{
  "attn_scale": 0.102,
  "max_grad_norm": 0.5,
  "decay_fraction": 0.32
}
MLP neurons of a small language model. Each row is named by its layer, matrix (gate and up: input weights) and neuron, and shows model dimensions 16-111. Each number is 500 + 40 x the weight over its row's rms, rounded and kept within 0 to 999. Numbers have three digits each. A neuron's up and down rows have the sign that makes its largest values positive.
A block is one neuron, or neurons of one layer that tend to fire together. After each block is what it responds to, as a language model described it from the Wikipedia text at the highest values.

L2.gate51:468477531489563536489505443476535527494558481463514508436590498561481489482435495486467532505544481471508500531519474554414518480443519478506463501544522535538451491498412553505542499428494491471449493466489496536439490517498559485485515486535487481482504570459417359522458571474523455522
L2.up51:556485474449425520579522465502519482544548559465559577516510516520581405462464469499469466443451504460496546382569530447500541486504538548531500514477545516458516544539451507410486489468514519470453494405508511542484411456448595574470543533504543500469491564484536500446495448473476538472
L2.gate440:424470511500531517526479470555476572512500377488490492504576464513510538534509504451498565434538528477482415499472545551494552515471506512502535468510506493520441409456537500529454477464511498505525504512495508533529499546518478485472507600503456493494510523535532456485536511414502481523
L2.up440:479474506505449500438442488544481519499538523475432496516539514575484509520532489483486524516503455560506485442459502514480535584446516511572465442557442465426509455483462496516509457521519493510540448557506483497500486520464492501429500464493499436418420539560541514489508367404563511476
Years and phrase completions

L4.gate231:432539517549450516524466490545561484518529472538433429495429435493553501456483518494485582520522490497524508469489534499509457506510499528529472470450486456494498464452501576561449494511483515520540500504475553500456487577511489471450462492535479508554498486500527456507498499410536503507
L4.up231:609502507484545470495496548494533492537486521538493460469526452469547596477456447436467473564539498514574558546411524524518475506507594488499454489466552439498590495446476554550574524482452526507474504457563507476487499554501500491451446531495468483509557500504483503469505561512476510537
L4.gate244:624514476476521462540501483455541469542401504440453501487382496503568497535529502487555496433473538544474571503503442546547514427438480552450429576564444473545475518489535477522449499496442474539513532541530446493477503566561460550490624470525451528538471497523476534509441522476516425535
L4.up244:566526464518543431548542477503493461498514523483524504570466502569518549501561474492495547503507456478591481546434525476481537430455468457525432507454503413583527512516525498523514468546483503490503426518590491556509493503482548488542496504489538545397513530501470451416418462424534544498
L4.gate253:524511593491573506531451549559572444522470459502464464503450468495473445511482511490476538476468451450524543523466478526519504434540489493505417497560492493497456459517486500547527511477520418496514494439573413506502469536561539463452489537482511497493488477512463419488516462467498487484
L4.up253:458473557515543425555474471465527531443508476451467547509473528509495496464522536454438496501535512512528479536422481483538523387451459491540434458545541572494533493493450444470491555514572557473463458510471488488497512498511480527480504494427511523574503472556482516493477503526435559443
L4.gate305:476514641517635500454495488479526547461518540556471545497518530511533526526491535505471494530483472483474534440446521533481527499507559594475517565534462527513496438518452548551446433526567479492495510497488569597431509606481505417523423539483489531524509569488415500568530461495508506491
L4.up305:461480514454509473526556509419480480472429486520432566573532500499539543441455490468487506393506544424533497481530444505498459486453466502556487514494520541504527490459492535442469496580562540536500391474473484497466466503512518461420523502498474518531485488541517492515458473509427455445
L4.gate332:541488509538536416602504408481606466508467503518471535487547460486484484456451446533471517451359523534492532508458498498521501522459533481523552499488437478474505447571465467546411487456457473430536522476548494561457482505510555458510447532515488470554545477508468423504443525456538502563
L4.up332:547528478488464451538533417451535506485433554570480522480490522505456579471543493494492436508520510444518502381484547509509458476480525515521545527515480420518553505529437402483541453448547469502417508459513511509489474409476474444448545524472468436497507511505457479484517510469508483502
L4.gate347:438564460485513501499530554485516501512571494491428571501581470490567480502486519544558451465547482474487514522501453531519499466485537447470547570580549456506518464487479521565459530511576491461516524530575438599498491501481485518502475545458458514469595519534500510519489426464662507491
L4.up347:534423553460473448568518528473547504467562450505514439413519476448440487498418515503518420503511389478556485501513547413536470483476476487533525477456464505507488501575457500483472464557476520480469438418515478529521412495497540529490505589450512505509475481574508465474516568470524485510
L4.gate363:491519511471527446484533488560519455499493462557528540448548512576508494488576480518478428444561508463446485468476523523460500435417510469522471527479438483543521477530547428471487492517424556497451447521559499520506519501535473471474464478551435460566532515458500463519517508447478449531
L4.up363:503564528496473454475496504540488518475492544509501492492513541497543537461464480525544486623519506558558482522618460456461497521536486507557451509521617500480489509512460523496463477470503558441471549548442513496533553540450518493412456525493631474519505550453472483582570492546505512450
L4.gate476:498472542490483463549429530564545494555528489528406455521546497457553505459451532526431437524488441482488548491485518488530480470483492501515486497494521500399460490476516566490541492495511517462535412472505515509431577538465496395457499550517524496490462541546489520555493501377482467580
L4.up476:520515459461460529485476457499517459518497553531520476425500541509495533487541494538446480467480454549498467466481504442500505504396469505504492501513526494495547516466468528463444426515489595517442510452485575523526504517540463441426473542525486545561480471537425407460486486535478534538
Mid-number and word-continuation pieces

L2.gate8:507492472475510558552443586428464512500518490514514545449558452493555531493559509550521501430554510511536460480518542505504605474496510484447530567468556500493486516474515514466443469453473492542523488515545481529462533468544451517498497472467506475430540455470498458440501478417504474553
L2.up8:538518453459506471592489500535490528530524469430499558496545504583518510563461523559512469453511505582571392432511471496462529474470486583459522459543538454464513501498460540512538539494454492468457545521528521493498494514566514493501517507494462514492518515517510487528460505507516459489
L2.gate228:554508504468524486467457497497519482417481506495406500463489496478510514503410569452509475574522491477463546497480461417457554532535520534484470525538514471501491440562481433505520424502484541547452559516569504528439489529565516525512464468532501512458536579412422534430497497489453524566
L2.up228:562515495444488478526474501521458407479503475487445487529455532501497522529485481436558534475474479453477470422559431489449512526500423519478435523537524427509488447483543433498541486549511499481446531535607463629549477526483528505512517548554449571490518487435484552504518491472456514492
End-of-segment tokens

L5.gate61:521550518474549542562481540503488507500433418454446544515481517508496514502470476468457462471425444455518491477544485554534567504502506558460529543572475436510567492540470506504512495478492495497570526548452580442517513539433491425561538534515481512558481541533515488453469550476552479631
L5.up61:530535412476527500567497539479437453520479481484515454493550484517500507465478524484497475407418490585506509550509486608450560419448513534549434527498487566512513509523462502558471449470498527555571490488471513579444463516517497500550512511451468486447519583477467508471601501474519504455
L5.gate305:520560580410485500504454510485558491506450495505483505503513474506544462503525545434452485429486484552420530474447469516529501501488462504508486545514576487502513613574423488565518473460451511496507530539448491474473593458414464371483492473496454525493488526549484485442455473436535485538
L5.up305:595533435467508502489488513424462429464504485477495570472526517487489538515522475457531456485427488501468572511511537525542529387530471512463506524511475513490508459513544472512458479460518478452499491491481515492418555489488478465542515474534564535514528488505476443456533515491583442484
L5.gate321:530443523468466547510425480551482471476470508430459484419511456417498473410463482441487519581474552544448521512523473491595580507532533492482518493493515531458515557493467502546544497467520541510557464464508555471532535570480447484478464505487537501512493574568518498553479557551455468545
L5.up321:560585463488507575455452557514519496538507457452460509560434437484483467537495482516492440515432541544483511481485467553523536448531501584464566527518547511463522426526521485473554490470546554504457454532582559492547594525530539446488419462445529515509524591542566515528498515461524492452
L5.gate448:539506439415534501585563544460555494537486426451511577524519453427465475516502565529540457514421479545532518401476505539527550557519495525501479590517493513546479522460485563544508516481457446530501494426518496414406545457503536472469514454497535485595491451528544466502467532524493503431
L5.up448:563424510426554474490423508431526481473507481483504530605467414440483504542535497478458484531471512489471491453497461446380548532424522525514476500494445529500516513549494483554522523554484534552499448468463503595490418523412382545533481513435486521464516499575515433491507512490559550536
Sentence-final punctuation

L4.gate58:548524476491498454536428536481555466458499521511494539467442476507517480512496513424509430456440479512482553486505456487412531458510501563441514574586513483537506512555545432590521482455444531496493491584453537532477489502480525513523530481476541482504491438488557426458484559438507504538
L4.up58:481497454485447386511420544436501513444584524541591492521440553578515493466431494510548491462494535475505554502487464577539490526506484533474566586449481570480492505471506548484511521523502435496580541492478513510454501428496518466514489565484495555465499481461510517479458448520527489518
L4.gate64:548458514500509558500445530478543457538533430501465477461546485498467457561530483545431428469503513487479521463509508524543495519496526519477544550464513521488473567472418552506562462437500550449562519496585507509508574536416566563487524460563509506453477594514515480553490473552522530500
L4.up64:514493541523458606496466473549516554500545481538484531507532515507449544497511551485478485520509495516440525465549542491507526472502563545498500524479513548476543542479448374474493520381440526550586515619493503472522478521514510473488468526621524487411551539513473495512497467517542527532
L4.gate97:527513508517522495548515444408505419549480556449524498525417525507497498528490507459498470509510501482454557536532545516557471523532517504393505501463425455509459423461530422515588533542491531487423530515452584549511463516491506445549479473543533533487400502488503472527468485572466460534
L4.up97:504494512505501519469595524506501534516518558502498516395502517435524486479517415517505446442519456533533449454439516488513446515450532543486626561443483474508559503455544553573510524479482467517476532498510514526536512439510489545563472483582460532508469526538518520466578575464491459545
L4.gate163:555438552498504518462459492440554463479485463522539514523497533533579539554524523440527410434450519528513532458501489462450560457560432507444459495476505482554526490506474513519547463480414551514537538524461558554493502523496540440545511486507484522493599486584460435503551473450512501538
L4.up163:489526413537503511494539474486534496541533541501514533404478510494496483505469472510459461543454532524528472483532494452450475494501466481468553514492510422475476466457542508487565533485494469494516536554496511481543493473457510492509504465483519480566561499571519473459548568600485487536
L4.gate203:582445443538521479422474558447510486505486479502526463550476536521435500507501515476453474419475506587509561441500570566518517532481523553428442507549463453517552500473551561505502471482482523608548531520520551517495476482543424562585560473439476496478477499466486463514513511550471467483
L4.up203:471477515476512472461443473424598548476505495479489535541461420415476441549520577485442500468461517557474596482531549480436525520472472523499473541488457506499464536445517502547548547495489486484512522554536473449517494513498472424586491449519481518515500465443606580433546541526484436474
L4.gate268:448603480452489474437475579409509477453554529447529565524437485543543466519498522493520492540452556553468542499510467548496536547535500541471492548569441572531463526505512542502479445500498473521567447551497575529455495532470477495517486479459513459532539550495529469523578452510525502550
L4.up268:518510488532483491458495564522426492424565492427495471488557440505523461518514536672588524500559532488455477490499484505473495644436541473493525471497529504474514507475446410502410475465483444561463548509503511505485524481494494494548501560503487504452580426490522504555514418486438508534
L4.gate346:495454476526518546461454461491568435461514519500567565483510544519551497483525518517585481454485504467491556498468417471519486523517571517504526526496520572470508553436427497560550506440532507456506558536464468533431542419433462455483513516481508498501571549432589532490538521510560510563
L4.up346:564510553447417498529499513465537526525504479522523551445537481517493495570602486518519467476520524514510445534522545469501486483503520559467527532491502493471468547461488498541470461435436606542577478538486614557550538503479451454499550480458511578478548484556586478502504486495475490496
L4.gate395:586485464469539440488506520436550426499541431426548510470521584511488584426454513516509454457510515501509496491497433401498533549439481489466458523582507485543552539514582470518520499509530556438517475464499510494447500421522506473538577427541510521530524486489536392464481432528583491516
L4.up395:499481520463504490489503509488578533549513473605519469538495525520481514444522518534477499507556464486512451446441486457539482515472418459500496528525515503463554526455471526578608491552475455533483504523507495522472442476533482562468582491490598531458522600546466421484523516538471459475
Sentence-ending punctuation

L5.gate251:503578565434529523518557522455462496462489481465497560461517436520530448571494468491512489539515451541527483491510533452525575492529554460479473446526481486516480461526533528467437429455510494481430476599552480494504519507540515436411464535513459538478533533475523474548502559441509452533
L5.up251:566481549448372491476505532488564499513523465518501561490495506525484508491486571484461530473518527557480534397499511518439519516488532526533435464455485515557495543512482457453504428486389492492414556530495475531488453538471423486541507488563500487513511564435464480512453487541521453514
L5.gate390:491474538486465577542540505474522538507457531444493491509514471493501507471497492551531561486475470511536502524552492486482524499535494459511460506529409536517517482484504446524534538460530473497497538538493520508547532481482475547585525507552471479410594496471520498483546454572551526538
L5.up390:511536561504442528571535554498473485519531527491524464615495506509536486519508473506568561552458528478495445500503487549476472467483477506495467544513505506499534407502542474483561576489444457529480545473489543497541514509486503513513549502518453540516526493484521538497560564514487573562
L5.gate461:553498413528488475520470550508517554487501460387510461493538492548477523540525512387481540489483499495574546442475529503550592514440487529498455525544477458497524540510533520512463472469505461533463484550572514552460571492583526537492442462511548520450531523552492519472512481521530495571
L5.up461:481436462463523474543532542480489587506417499434443523569588502517526506538482435459463486518448505452574515459533457500525519517475468614511478500529539471528482500503575510469428437520488432476462454525564541610485478542606467504484578531529501536539497553566473532416487506551473443483
L5.gate490:506528523515488555530478498526473539484488467498503552425504471507570460453487528455478547481521449524595499482445516486488566557497549439482450590548501515511497507517471569555465457460504515490585483593558447463483500504527478467481493395516444461529502514411513450428495442486578464531
L5.up490:485585454495504446513477497537494471485556535562561534488478535584607548500474545502433502488476623504510449413544590467537534471489562474473491503543472392473543521536487496437520482458530501481472500516535553462542462539541515522446514510444500501502505480470391537464450584489499550512
Decimal digits in tables